Part of a small language model's weights: vocabulary 2506.
MLP neurons of a small language model. Each row is named by its layer, matrix (down: output weights) and neuron, and shows model dimensions 32-159. Each number is 128 + 24 x the weight over its row's rms, rounded and kept within 0 to 255. Numbers have three digits each.
Before each neuron's rows, "fires before" lists the tokens most often just after its 100 highest values on Wikipedia text that the model never trained on.

fires before: "1", "2", ",", "3", "8", "9"
L16.down119:163142151105143142128123110117113116144125123124113142151128147124164131090141120112134171100149113169133094173108135111137194152140115112122142109129122170105100149111119153138106142138150102116137090091128124146140118137100177141155119128144108132133133105117187154138163154178129137145116133129144168105189110132150103179132095091125130115138132118104117141149108171113146127142104

fires before: "way", "ro", "ow", "b", "mer", "ing"
L3.down333:100168164156124120102163120112133133159144067125145105135168174154164095119110148121133128126127127109111121093133131137103151116149161108138091145077168130124102178156128117120131132103172090152093130136135160197116149134114139129125141131151122133132162115126156131122104124119119088154147165089122135113082125099102108116120091096114140149100102101141142127129092125117145144072165

fires before: " |", "==\n", "==\n\n", ":", " and", " ("
L16.down558:158159139193097140137157087115117146144119136125138082118153141130099106068152135146139115107118119165112126125092154092154100115104144120083116105092107145111149213160121152096119133114128094131139122161137133132102191153136125095131099150146134163163134126155119165134126151106088161108147126145172167169151095149181119129123117149139151142128122142163112131156121135118144129159111

fires before: " ", "a", "o", "ah", "s"
L3.down542:104098123136124114111103132158094132130155114173109138097168118124101109147149125160126151145095139146126164194120141143107126092166109136126141179098167138100131118075130159117137136144124121152139125135163129091106092108147135102140143129114152184182093149145112127118145114101159181134123131129101156094127100148164141106140052121108122129168137129105095145147144094117127119121114

fires before: "0", "9"
L16.down336:103141132152109077115103141134139128095117077147173097130173160136147115114120133111087139170098150092138141108095119147132093115080134104126121063123132136125146117098118123167181081100150131088118141112148139136114162114120116148121159123113118103154105122142096118126126099136133127131129118157158110199169150155148102064099164109120150155141098104186114125113126134116138165159129

fires before: "|", "eb", "ical", "ic", "is", "ics"
L2.down524:139119142155116141125146113170130125126136129090105113155111112159139122140084145121137114095090160134117077129152144134111162157140168144130179121147159126132165111080117125091072162127153128136112117096126117126159139093143095132097089146150093139150136156140101107151071119157109111120182126072114145111124127129085148119107137117120091134146125147128093146125124108124095111162111

fires before: " |", ".", "ing", "e", "ed"
L16.down221:119155118137150164147119142157161128164085109116096174155147136148105081096118067095117139139125079086118120134121109101100143084138108134148194128140121131100112162116127110114176128169153078099155112132137134129118097148148154136187090159132122122085166089124149150090160138110154169186141123124153101120121116116167131133123111121131157099146146102128131116149102092107085129118155

fires before: "0", "ve", "k", "ved"
L14.down412:112119160104135136089149121142182148117107128155150123080148085147148121072127085148126131128128041152138115143100121134169142129113096120128114094101120134139157109152149095131131088130191148172095137154139133142123112114124103087114140130118137115148120129095122112118119153141096146108152121149133151133126175124111109177133131098133145139140130153139142114093137130168139128114121

fires before: " |", " and", " is", " was"
L11.down372:100100118101120128136109161113119153152143137127141134090140107105109153095119125132122108141140109127102086142101126156192126131175153119141150140094146119108109162132121125136127111142180156130123155163183090173160152102143124140146143131123123106094112150157157135152130125147148145133136119103134121128158137158106159124135076175158112137146111144160106144170141141125147145112102

fires before: " |", " ", " |\n"
L3.down731:083102194076099171129136138079097099166104151147143135084139137127096080146124153070119111087156080171140120098115112094115110108134136121105149166131136167093157105158116110128153117114114157126121134115104146115123121097126133152132128120116133106146118137141133083096131106115160181122115114118157110120137094157141137122133157101121145125139121087178118124127142151152141095160129

fires before: " |", " is", " (", " was", " and"
L10.down320:117112143103157123155120146138129186115147123137167113138143092146156147116133177140099127168135134121087088130085113166160113102147118075150137147103111119159102143087112091142123097083137112161131134142130097126114146126107125145158176152125084163149125128152116131132150121078168119171103131095135111154161097120111123151120132125119163090150138127114111143159170133122160122167126

fires before: "-"
L4.down592:144125111107176139085107140135081089121082130110124086126124134106138086130121128154149093126113151078128089148123145153129174121137086149144119093123101128109160162138115131148126151135121151123126191115165085126117155098143147139142093113123129115140153096127167125147120130071168144119110117079100133127128084163119142107153110105116175107155135153135120142130144090135146149128144

fires before: "ial", "iety", "ist", "ies", "ially", "ic"
L3.down343:125134127131160105145104126144130120103125123137118191149143109140140156083124087112109120119135139146139152120133124122154086106113167108121102123081145113156166116092112174099107092149105163102128124110125143107096115109136114093127167136119100152116097143166188135107143096131126158109118144130103124104123161145088120088133171115134095094130107111156153107153101123147159158105194

fires before: "The", "===", "-", "==", "A", "In"
L4.down423:147119098106114097186137094114098142112178102152132107129116167090120149138166123156134165119082169111130060127147093116081124136138145157103137114099162077173131141123107139125157075109124117114114147109149127093145161121150113113117085187197138136162148121106095137128105166118114118130162160140157153139122087114106135116143123179128123083162139139156111101153109121104108116108167

fires before: " |", "2", "1", " |\n"
L4.down711:144119126153165099114133089085111157118094108129140153124165111120117108114119151128094094129124113127117083117162092131124129151099067151120116136117143119158099119144145176112156100125181098141133147139148085152126111144139148158148117165153134117128117131111107122135134115155072117121112140092139089069184115152108129135153139123097094129150172130115107139076129106125132147122137

fires before: "=", "-", "==", "|", "===", "The"
L3.down695:112117085139107148151129114113087094140104110176149146152126110164157124122132122141133130124098110111149082086141114126148145112125111160132138124106122153128121085121119108126152123103116088131167124147136109138096150172103146104118142127179114125136087109144144163113142128131134123079151144136127125175108104130092119089100141119128106129139101110133123141166131114118121095094125

fires before: "==", "In", "The", "===", "A"
L9.down376:143113128109147118121139114120112120101152162124142144133120133129116114100137159096126125092109152177160121132119137072117118137133114114138141070155149085145106161134110151149142111107122128169131110105124110107088127090117122112091106120153095130143116146112116111135069124106125109131144134135136119255126111098111129137142086061136148127132103096119132143156151132127136141113125

fires before: "==\n", " ==\n", "\n", " career", "+", "|"
L6.down301:080118114136102103107113134130177130128143126111106134100135057171157137129135115117147150099149075099127145105171108127143153115137124105144151118146110106080159136172150069120152119154107113108155071118082104099124127159124146127116124122172178133130174135130110123124135145112128117184134132106105128100092149126146111116098139173126156109119082118152154154125100148151108119116111

fires before: " |", " (", ";", " and", " –", " of"
L5.down718:100110137153129131113113145119166114104131154136108175095078120184079130119140100134113136148135112120125173112131087160095156153173154110113158110108119134142069127136139143139147124129119103105140145150132159114147098134127126115126157135110097150130169114100137141146138150146156088110174139153162109143115133131124088145146152099115193127112129153092135129121117097145114124128127

fires before: " ", "1", "2", "a"
L10.down645:121104107109118197111097165101178116172107120102133106124107192145143167120118123114124104174142109169092104122106135155145124128099115143079141099101121072174084124144129123092147119138169145111102121114138140133177112099135158143156144164161143159130149110178137110165123168143136137126141129132131144131138158117158112131130164102135103160131113099104119134137151137116133101141140

fires before: "|", "|---|---|---|---"
L8.down583:124099152123133124102159133120126177107114130139147131114116143126139107119115155133134129122166135135142081119124163130146113155187111132134130081141130096123156166175088126130130135165079136121108150109167088131136118109137119144097130145132098151165112148131131091171090110174155132106151139113128111192152114136123150143124075117099143090177126168095087163130135122111192121162144

fires before: "2", "1", " |\n", "3", "4", "9"
L2.down727:149085176103134122128128129127136110111131108119112161132078163117149143105133077159134120132115111159075159149172138106112126154107145124110121141194132113125145168114130146096092107120140115091176164149138121119134152106096117156132207107098112162099100155151105133118124162129084152140109122135085141197095110152147154076149112168157105112135098142178134130139147126093162111143117

fires before: " ", "0", "2", ",", "1", "9"
L8.down8:160121124138121107114153146144136159127105103106114124138144109100152119108168156150134116100126121137134101112123113120090095171177135138154101105125127124166124176120130128089144139109116135112138121150113175110122120123156119072110146123124134106136154119134156110151117114137121152186122168122115115170125124123118092135102098137155169096129148127102155122106150162104144151134111

fires before: "1", "0", "9", "2", "8"
L14.down214:151123118126131119120131158123137162116143137077141129117132106108115125150151107143156131102108093124149125103147160130158112131125108153104107123131097169111136196174090137109096130123115132136142152121124138151152151120091112101110115131120106097076138114127165107159124097112120124113115104178109113114104112148166121159159106106095108092183124163157109161185102126156121131166146

fires before: "0", "9", "–", "8", " time"
L16.down756:154179162127136104147106113116158094120140146127148092108124138125139127100137107124135155147106097118133116098134128082122095141143128117136134113179088126121135106145118100130135138113156131144127112066126139108143109092133201181104151129133096142111097080155147200178117103144096106164149140144151148160114106139112099094145132111141135078168135144112113123121105127110151097143114

fires before: "0", "2", "1", "3", "7"
L12.down238:181123115136142127089114077160151145127125139134169101156144117140143142109118119166099094127117149117116089137133129113154145124130114109144102113114106143123110159145104094137119122193139120105108084121122117134121130148152107107160128163099140147097169131095144130105116127102090128125120066155152107153165163154119083117079105105118128113135150106142152144144120139087139128157123

fires before: " ", "a", "+", "-", ","
L4.down149:123135132126154136107160091165087130151160138088150146106126137101154133141157160113172147112088139130093133155122167107159107132107122163117139154110125094122190163135130143132105113151122098153135136120114143149129107123109145106126149123123134164114096137116138111154150072144154113115150157129107080124142147153129108095115109125091160102159106098088109033098147168081121125156138

fires before: "1", "2", "4", " the"
L9.down242:157092151147105096171096181104085125150152147120129067133162118144141120109134168075063149106106132112116125130092167143138090163153140102127136151145159145132118142119082102103137127117139130130144153123148188102181127148126085136136119094108153099160136136128115135141146133144133149128131117143132144112083116128152159129096139084114193148143175168089087092137134154086122113123100

fires before: ",", "ed", " of", ".", "ten", " than"
L4.down265:129145091086144121140163097116093136163145101191085157100093147152151122097136141111121162097110123139138110069129129105103095125137109111156120128111110189128104149114141105124117137104125143129153106122116118120117138133105079134162151172130158100122154141141170120095129111155146160147106099129143152146140101137166132112113126159176133143137127158145089167146153091096099108147116

fires before: "ro", "way", "ress", "an", "os", "us"
L2.down230:097137110114117160164119151102132108153085126107149108172135119149161128135124122154173124131134104125145131170146124131129111127126182105104125128109154141139096154123113127115100100146151117160143178147145090109138158137094163099163218134159119123118088110130114113130127151104180120152128146137130099144125145120154121135092117068138068115134132102128137116097113120158132110127130

fires before: "-", "1", "2", ")", "("
L4.down201:106114113125122101165074152140110119121117135146125131116104085137141133166120148129169119114113098097120135153159118165122117146112121131154115134103089154146123097101134122100132112151120150089168119089140119114144117133182143143163154122179097094153139134106134101076169115110114121119144115144130123078131131157110122138120163127127126182077144116104127130152120105106135172150099

fires before: "|", "|---|---|---|---"
L6.down602:113102163115133136114125138170114143102106106107151097111158138146164096118114155158113149139150174100103058114156162115163136124159117139133108135139136148123109180162121109108156109184096145125119153115147097117134113103115134148144147111118121151165104134152168108164098115149153118135126129094092100146147115162141141146161078112093134067132105141143090182142130113086160129124155

fires before: "es", "e", "ed", "ing", "ision"
L16.down670:118150143091119131145129120117142155106122102135147130140112091119110116165091120117139104142146127100120076121130106151097165129141109151159180117184080103109126160159122148120105149126134121122143128158164155134133137101122129151113137122168093135155135165118096123147113100158079133145131147114145122170155168121154160118138091161157133121113141164109127075106117174154158077158130

fires before: "-", "|"
L3.down512:141122156107163149106126111143101127140106103148143169121142104136141120125120124142117108128099092091128092111136088146139148114158088127143152108157118123098131140118134089193131108094105111142133115106137106105104119164099139164109114187117128128137139146135132111156151141136121117111138129147080146097108140143148159107100142084088149106142164082147164135123111137130121137125094

fires before: "0", "9", " football"
L16.down606:134124129106127116127134108077165138140145161140110119102139143133132131125123145119102118095135143170129090130157165147075134121153127121134132174147116071083133170107092119151143127087145111117102113127123127112111162140139085122130128112137143092127149124111149092146148090102138112129152128125049147216109124138141105138142120143145154108099107111113093124122133133135133126101124

fires before: "|", "-", " |", "ning", " of"
L4.down591:119098136144147139118149109155109143113067128144104118119153119107162112130125162183087104123166145117163075134157125156160165126160091122093131173130161137149144140166148176127131144131106114110115131092127111128148111159097086117116156164093117129145149133106156130131108088164127123117169070149075115142163112149140174111102075120096158088184114167144127150126125103131169118122126

fires before: " to", " in", " by", ",", ".", "'s"
L16.down714:121159146134115189137144075114138140125105145102116142126115078111131131114152150172093123151143136097119126150106138152195113161110133145083103117098127119104174141138094107106104134108152126142114120121134128146160158110165176150145164114129151149126096119118152150099149126112153133158143143195132107116151131145138111143103117112080142090141124142116097129109171094119086162126112

fires before: "ia", ",", "ian", " of"
L14.down79:133150150110159128185111150119107087097119191100127132127120172130126113146100127186095142129159154121149118145127124135123128118171112171090137137124183101136147130125186097108119131122112116123168132158120162103092118129114147156168119096114142078101149113138133118128105197150167138146111122162095135092131132133127133150111145146127101176098136154127105108116105108138132121119113

fires before: " ", " |", "3", "1", "2", "4"
L14.down57:136171143104124089139108145114126116109105143118114134161145110123137078106162133101096148078146083125126112107107115082189111189113153134153106196154146154126131145109093125147113134111079114134127124163147159132134170136139117122110080117085091171128096156121150064150148105122123143111129105125119133088088134089153104133151122098159118174128206156143127129132138124113114124110108

fires before: "0", ",", "6", "5", "9", "3"
L16.down218:161120130131107112127108149098095116133113112113135100139070187134134163147095155123131112135106137109139071136128105133109183149149152153113149117143139125145149103118120123127154139164141101097183159081139120110156149164116133148128160161122122109109073130176101144130101146120119114140109139146141112079136116161082131151143096123124141118098144144182141145125101093101110140144099

fires before: "1", "2", "3", "9", "0"
L6.down207:125147148057123062109111144126152083108138099193183106143159131134117139128108106156139168165140099130120143128125141163156148136143149118106142098157103156161147137151110110122161134098112120173128157141154115080128135109136144124130098156150112154129106142126161141170151100154139137137115122146139128145112111103148107136097118125087112156129118119104135117123144143159143129115086

fires before: "-", "m", "p", "vent", "l", "minist"
L5.down404:104130129088154129128131152151084177107073128112142177072156092156134120105148122144111129108167133111110115167140113173156124154147122120125134110123111118116132122117103112122158107098130159097139128103121136084085173142135129109127119141121161138118104135132147119121156163134117112110129114138115109159155136134093108078108118140111180177133139123143167152063146097149139128083137

fires before: " "
L2.down462:077106116144122135120097128108174131089142125124094147106147184118124116136111121090141128120127122124153117102166151130097140135125142094131120171114126144083149144144135147121147098130122089116121172138130142151165106086153144132144159134128119128127112171177156127093125127142130157129099108135113095127157113081147148087160156142069132121109123109152122145143107128098143147130108

fires before: " ", " the", " a"
L16.down605:116116151140158141090150143153148106087113097115091145105140116107146127176134108128132117141137092157127135144091162110141122130091184120098175116129127137106135156136182154106132150106133145122142108133145133125136113134123132163094173140109162113116216110123102117123153127129120154137080120134130144117069129144118079131136116114151165128182118124096194122144134157122129150137097

fires before: " ", " −", ":"
L2.down721:078116154125125115096141121139166158142156148127104142102151155123157094128116106104135122121108121156155144113104102075115102084133142116138137124159112117162156094144149199151117150196145137106131103077136116148093124127115174102092107134097122120106109169109157163138109116159125104108107105186082101082183160090136168122159134089118096128148138156098105095141099134137141128138109

fires before: " |", " ", "."
L16.down0:093137146130141114083121162128114143172117143084109103078106133131119139157133133159111101163088122151095154147094156161091114160136132109146111149144146164112129157130101122105115121102136122181136107133122144133146131152164139120097108153145082131143143161110149120112104095144119163119110122127137151112084132151126093164110109113128161149124139121108076168084153136128167121114048

fires before: "|"
L4.down5:111088151137140127114123101120179173149147120149119104104109161130126145161108108098102103121126100142150122118121134095132157128088116117105141138157115129132164120143077061115135130194136109150109142177109132080133093110110177102171135135088103112143086115155108166142128101121109126144121144133105110111195093145117152118142151133132079112143084131153138123112103145104117104120136

fires before: "==", "===", "ics", "In", "The", "F"
L14.down403:135115094128155105180148098162149126140094140129116100149134151118117110123140123101160145127156150114117154129102140147154127089120153122118116099127131104118103119132124131128140108141127115122131117130142138137083127143108123122168118137103101117132163160117159129093128146114112119095129140148138123255109156117124155126132144106101105119147129075139122137143128100152115125131133

fires before: "9", " a", "2", "8", "1"
L16.down759:125148124110149151136097140144136136121158103122092108114113146158107142107105149127134122126089101114130134130144104137152088120079116126123140084150134099163120125163121132181107135157130140139170128117141138163098144112140100164103125154134110105148080107139144096122142093124161147133102130182156092156144137103108118136119133147139122071079150137107103117143125163104109121137134

fires before: "inc", "iv", "ison", "ime", "ince", "é"
L3.down703:143143151154099086137181145134120118054156149109154129123146153125149098153140137102102173116166123121090118138130139148129171069113109145119105114125156131112108094114109140137154108152081136124085154128101137152122118149089128158111119141117110121114079116122093117168162110121135100134104112140134124110105153142128132105130126146142138114123104147181141142155126083072154141145154

fires before: "cted", "ct", "ague", "ction", "ear", "t"
L5.down74:179139134133133099145167134128117153092079128158082123132121104143109140138137140118132091124107136129093122147136092174113133120117128121119078115126099096109131139108156162114154131097130128083123136123141138134142081188139151126120150098091184145137127142079155100157083133095123130145168126120123138152123138175160119148168117127126109130143099142155091124133143134094161115114166

fires before: "0", "8", "7", "9", ".", "5"
L9.down514:100133136152129138130147083131098110153088142137121125141145130135148122157121172121097166142135125137103148110138121145131145129165130097118141125101114144168144180123107151125120116165132129148209168124145105124094126127109109139142126098123127118125145127127095123146117124097096165129153123072146145120110103122135118141140110097136163181125189130138094173108069099125104094130140

fires before: "ing"
L16.down741:126115168095102144131149124124099128135129132152157144157145094131146113153119088115103142090109115109109130113087118125110153139120106160110091095143085176084150120112133132100107143115123160111177132138165123118162124135091166096130149103096091164157133117147137101113176099158176144116132115105105140080124104118092133173125117148100120115096103168132128066109114189123141114093130

fires before: ":", " |", " ("
L16.down503:128141144137157107160119171143115132128134119133137136095168095119078103146118143120150133069119138124082157091126097132145109159115112115091131112088138125169136123145179135142105104123128150136120107142130143169166146113137109115086160121076121088138091116087130149136179157139156133106123117132143145162137143092127127165124158099122122146142069108134152097068207166122113145118161

fires before: "ia", "ian", "ians"
L16.down383:129171146150106132129124168135138102087112169134093100155138129089132138162123068145121155097146159141107114122136148112112140140114128136126137138106144119143135065098084098122136120124104131137120081111164130087140163122109169114152120135157121121137167141158118159102137137085102161184139145153090110178159158128127151126095111127097140126136122101087115132118108133146124178137111

fires before: " ", "ange", "es", "ile", "un"
L14.down64:118129140125147118154105146088119131098121144142145135151128085156117148092106106134110099163187125152096151140153127118163138142137116142122139104092121118098124102134140122118116110144155124127148165142159128125125138138163122143163185057158127164094117100097127159128134088141138146116122105112139150132107105135122098099158109147146128174138165064135178124117107153179113120077123

fires before: "|", "-", " |", " B"
L5.down32:114094118127133139118098146135114137103142144149100096131110143138119118107130158160135121147139133116127126117110158115129097155164141162113121103141144168111108141171104109108095129119133164103102164146156101130125127097165125107131146114143109127150082157139154089185108141164154110145115151097104122132114113152101163106108060101104121104202127160095073152158141118111141141115157

fires before: "ing", "1", "2", "ers", "er"
L16.down44:102096117109106104131155165154124136194109108145109118132097102166127148108132163115104101158127139092131135151134158067109124127113109135128129135161099069133111108125131107094124113108131172117142148117136125131173141096125153125134153114150129111120163107130137181097108119124158124108125134133110143201100131118139151094115135126077145140154120134146164175094099116162097122096123

fires before: ".", "nd", "ys", "iety", "ic", "ust"
L2.down507:101116114123150098132149130130118174102159167166156186082117139167148157109123091163097144134126151167136108106153158095137129124149128116116128151116137147181109152183147137120122080158144148172114136135153132123124120116111154167125113130134109080102132128150143100162114175082121115122167166118084100165097106115107097127117111158121127098147090161147125077093123127117108149136154

fires before: "|", "|---|---|---|---", " |", " |\n", "3"
L16.down212:140110131122136134097159140115139147114153053109125105138155091114136139124171149131151148170163154124123108130162118127149120120135115110102109146136123111142158140127136123140110132126071131118121145141128120173093131116093157112121146169122155141145138146134168138148140122122135093162148068056095118106139123096075163165140116114106144117147124176089133100134161151122136143089133

fires before: "0", "2", "1"
L16.down61:150128081104084119138128143127122131141166078144189143115167108144168147123153112140106091174180142104129121140120143098144109134141135172118126134172111085118149131092117161101097143153098119113090150155154144126123147085130096138138132140109170153095154119107097090136125142110115102083122078163134075136129120126109102132105141136110152151123116108176149120123136103106150118161165

fires before: "\n", " and", ".", " of", " who"
L12.down375:136144174116161158127126154109138094123129126093139169114130117130109144128102128130097123112155164074112102075070142158138144113124119129168154145155123131135093099153099131097125158108140151135147157153158112155082108102130092142146115184135128132095138146137110119167161144124158123121146100151135151126122117144122109124110107127091153103079132175131089148117090119148135110132128

fires before: " |", "|", " |\n", ":", " or", " for"
L4.down216:118122108158118158152132137166154136162115144116129090089111152135155142135111094110155095125155095177118132134156119156146126132134122107130150143150121119114128129125076121142113133177143154110118117122128127118120099107130151139149122130147129137148115152144129111101121133121138201169095123150119141119144121139159120127149110158127103159127122080110135142095108139139114109191098

fires before: "1", "2", "5", "3", "4", "0"
L2.down339:171116121123142109138159150081134129133137144105083130111140159113085119091130135129074108133156115124132112149156110144145122142069142131126121093115099144105117119124084154114149107119132158133112190117132098154156125092077134180101119122173168161129127146130175131100085153141126111128150107125123106135088118162204168111128113132131111145144108142093103167131147098141167152104115

fires before: "0", "1", "2"
L16.down332:145118100132118111087092137130137097143123096114157119108152149158113094170137115119148135112112119122112164087130146158153132118117106171071095112081186106135154136145134119109098118134137172126145162127129123130117140129108165120128128152114117123128137165110098130134089172088149120137139081133141114159097119116135139153130137146137126129143143156106144137148100131109198121101129

fires before: "0", "2", "4", "5", "1", "3"
L10.down526:119149153165129154119141090127166099096165146127145135114133116100105098114107137113106118124142098186076169111145148104168126104114141139135112167147103164124123189088127091162124113146079134118123116115162120084114125135122065156115159145119104120125135128091102134121165126168118137138153116145132145108083112102125101109095121122156166158148201133147166110138138187162127131102114

fires before: " ", "ound", " |"
L16.down39:089143098133143122088096079097100168135143148087130158096147129097106094111136120141215097142124180113172141085153074149153132124179119146137161107107124118120084135139102176100105093148101146097135152115096135162140130125148104134103110080141119102138118156128123095146120125155116125114100131109174131134116113125147187121105142133130163141134111105145118119117096136138177144123164

fires before: "-", " a", ",", " an", "'s"
L2.down324:144124130109122135140146139121133112069119119137116151115138117090129114144086129133140119163111152079111174105123105182094108165120134148135129122071127109119118167119067088124108101164142149100071122111139094126126120118096143115109162120140116166120118117178184146124131121138111146135147136117098138198161099140154141179168122155129208130120140130157112129136118125113122135126148

fires before: " |", "A", "F", " |\n", "D"
L5.down697:161146132139086095109129124132112084130132149140101166140103118136164142151106131088123102118100104101117119145144086113191121131124113148139157086151132090103154128149125168120138103141147088082136120137119125127104133125127127106172131133137147085092113117124144149141141147119105173148147121090142148093121099151119168121113108131145120114149142133125095153114142115113126108124108

fires before: "9", "7", "8", "4", "0", "5"
L16.down368:161143126163174123149131154097149075117165113117145086137122128089161092115142125099083116115173117110114126108111146126114098154165103117113112114116092146145104100121132132143140062135173139114145146160101131177125125156090130162123127101127134141133174135152160127125108131115161136205184135166155148136125116167119133112152102067148121152160140133133146112088108101136133127137106

fires before: "0", "1", "2", "3", "6", "4"
L16.down471:121097118150120126150144091126114173143149213112123147130135152047151147115177157110092127137094122149113136122104128132101125124155108100120098121114111162088113092092115098121091125155131166117126127149104104131153121114139135135164133141100111158107137166097102124138123150121157104141153091143140098126120133118191119112115167120134145149141112116110126131148133154120134134145144

fires before: " ", " —", " P", " Team", " −"
L4.down722:152112142117128113096142172128138100104157104099118114116120182120142134139151121112089132148107131117155147107174115117108114105135160131097171152118141122122106178133115143125134148087137128183112156156147157143111130118112116080109164120096119072107105145145115136141103097113123145162130114084109123155144086099117149112118107154097152108111136169154111146152087115129082117124127

fires before: "-", "|", "==", "=", "==="
L2.down538:126096153168155110118115125157092167106092133126127130131167088146107096160150123143113115143105107133133137157119114093171140108166102098108096103115132099125119129116114142146111116094136143123131094088120147126076128112087126107117118116178126137120122098089124102093109130130151145149141125130094145255143133121118113095111155130139094141101157092127179091140127101136132079120130

fires before: "ing", "ed", "ated", "cted", "ted"
L14.down115:171120143130140122141130121130162141161151160152149164143144086079102151147123105114119152108132171148128125070139102068127167149133120135155146134134115121147112155149130090072137125125122117098096173123148118110187149167113129069202117152126122148126124140151114136165100107108117122098089101135102143141157143154166109113161135150095084163128183125137120135110161151170169124108118

fires before: "2", "1"
L12.down740:132132123132112080111093138121112145113148101150074152134136167077146103119122152142127122121125119135105153175125129138138120138110100129078099132138129157104118153105099151118131100119152123123146116103172166070092126153093114102109127100181146145155117156145110128121155135146136147114138158116107108148111106153155171104145143125108163139121130098099096125153141083161135152086130

fires before: " is", " was", "fore", " has", " are"
L4.down38:166124102117127146146109133124141131147158122105077124079157145148133119165102161145102136118134125126158118190124140103108115132128162113206143109113112098131120118111096112137118141103135106167128109130103163145118158125128124150132145147150133140090123147128150130164160128110097146143108110112147097150106099132090132144104118144111111121127145129147136130122126122110134121160118

fires before: "9", "1", "8", "0", "3", "2"
L16.down402:163089135133158139134159138106141096120145135148146120101097145138078156134088135098152096093130118137124172109144129121123173121117093152161119155060118142137149072103124139089133135131117126159110130121120138153170112140187179098102163140167102104145117137089125145109152167099113110113090126130115145125125053107145138118116118150143118110187092119084126119123120126165133141110170

fires before: " ", " August", " December", " October", " January"
L16.down102:102128130161094160126131137162155129130131157119139105075146138138131131149162118175122108130150124103082159112104113130138159108136117132118133148153108071116137175117127145132123132126108144172107112113098123196059129174106143108136143100118193108111143155137141105152105109110162130101103118085118194156139137128119127132159114146126123145126124172099126090127151132165170140127078

fires before: "1", "2", "0", ","
L11.down147:140136136172155145122130161118097110117145102100120129124117119086143134123137124136118138121119118114109129138156119180156150146147124120151106133156131106128161112136097098159127135112105137142151120128130146108143114154200152102107152078133147128134150119105085139117122113157139084093141145170103155150146137142152168132070145121128132103111118148142113115160137082173124166107109

fires before: "-", " ", "ro", "way"
L8.down686:129139128114103135078111139132109163117170140136127123172137125155144140080149180123098135142161132107122132108090168163132122143159137145118131114122130130160063118167111116109142113133105152163115154124114132127117158124125093131151149077141149128097106165153133096142101125138153140153105144079072108157098105151086135111141137105123193136095121151132134108191098119132098100125114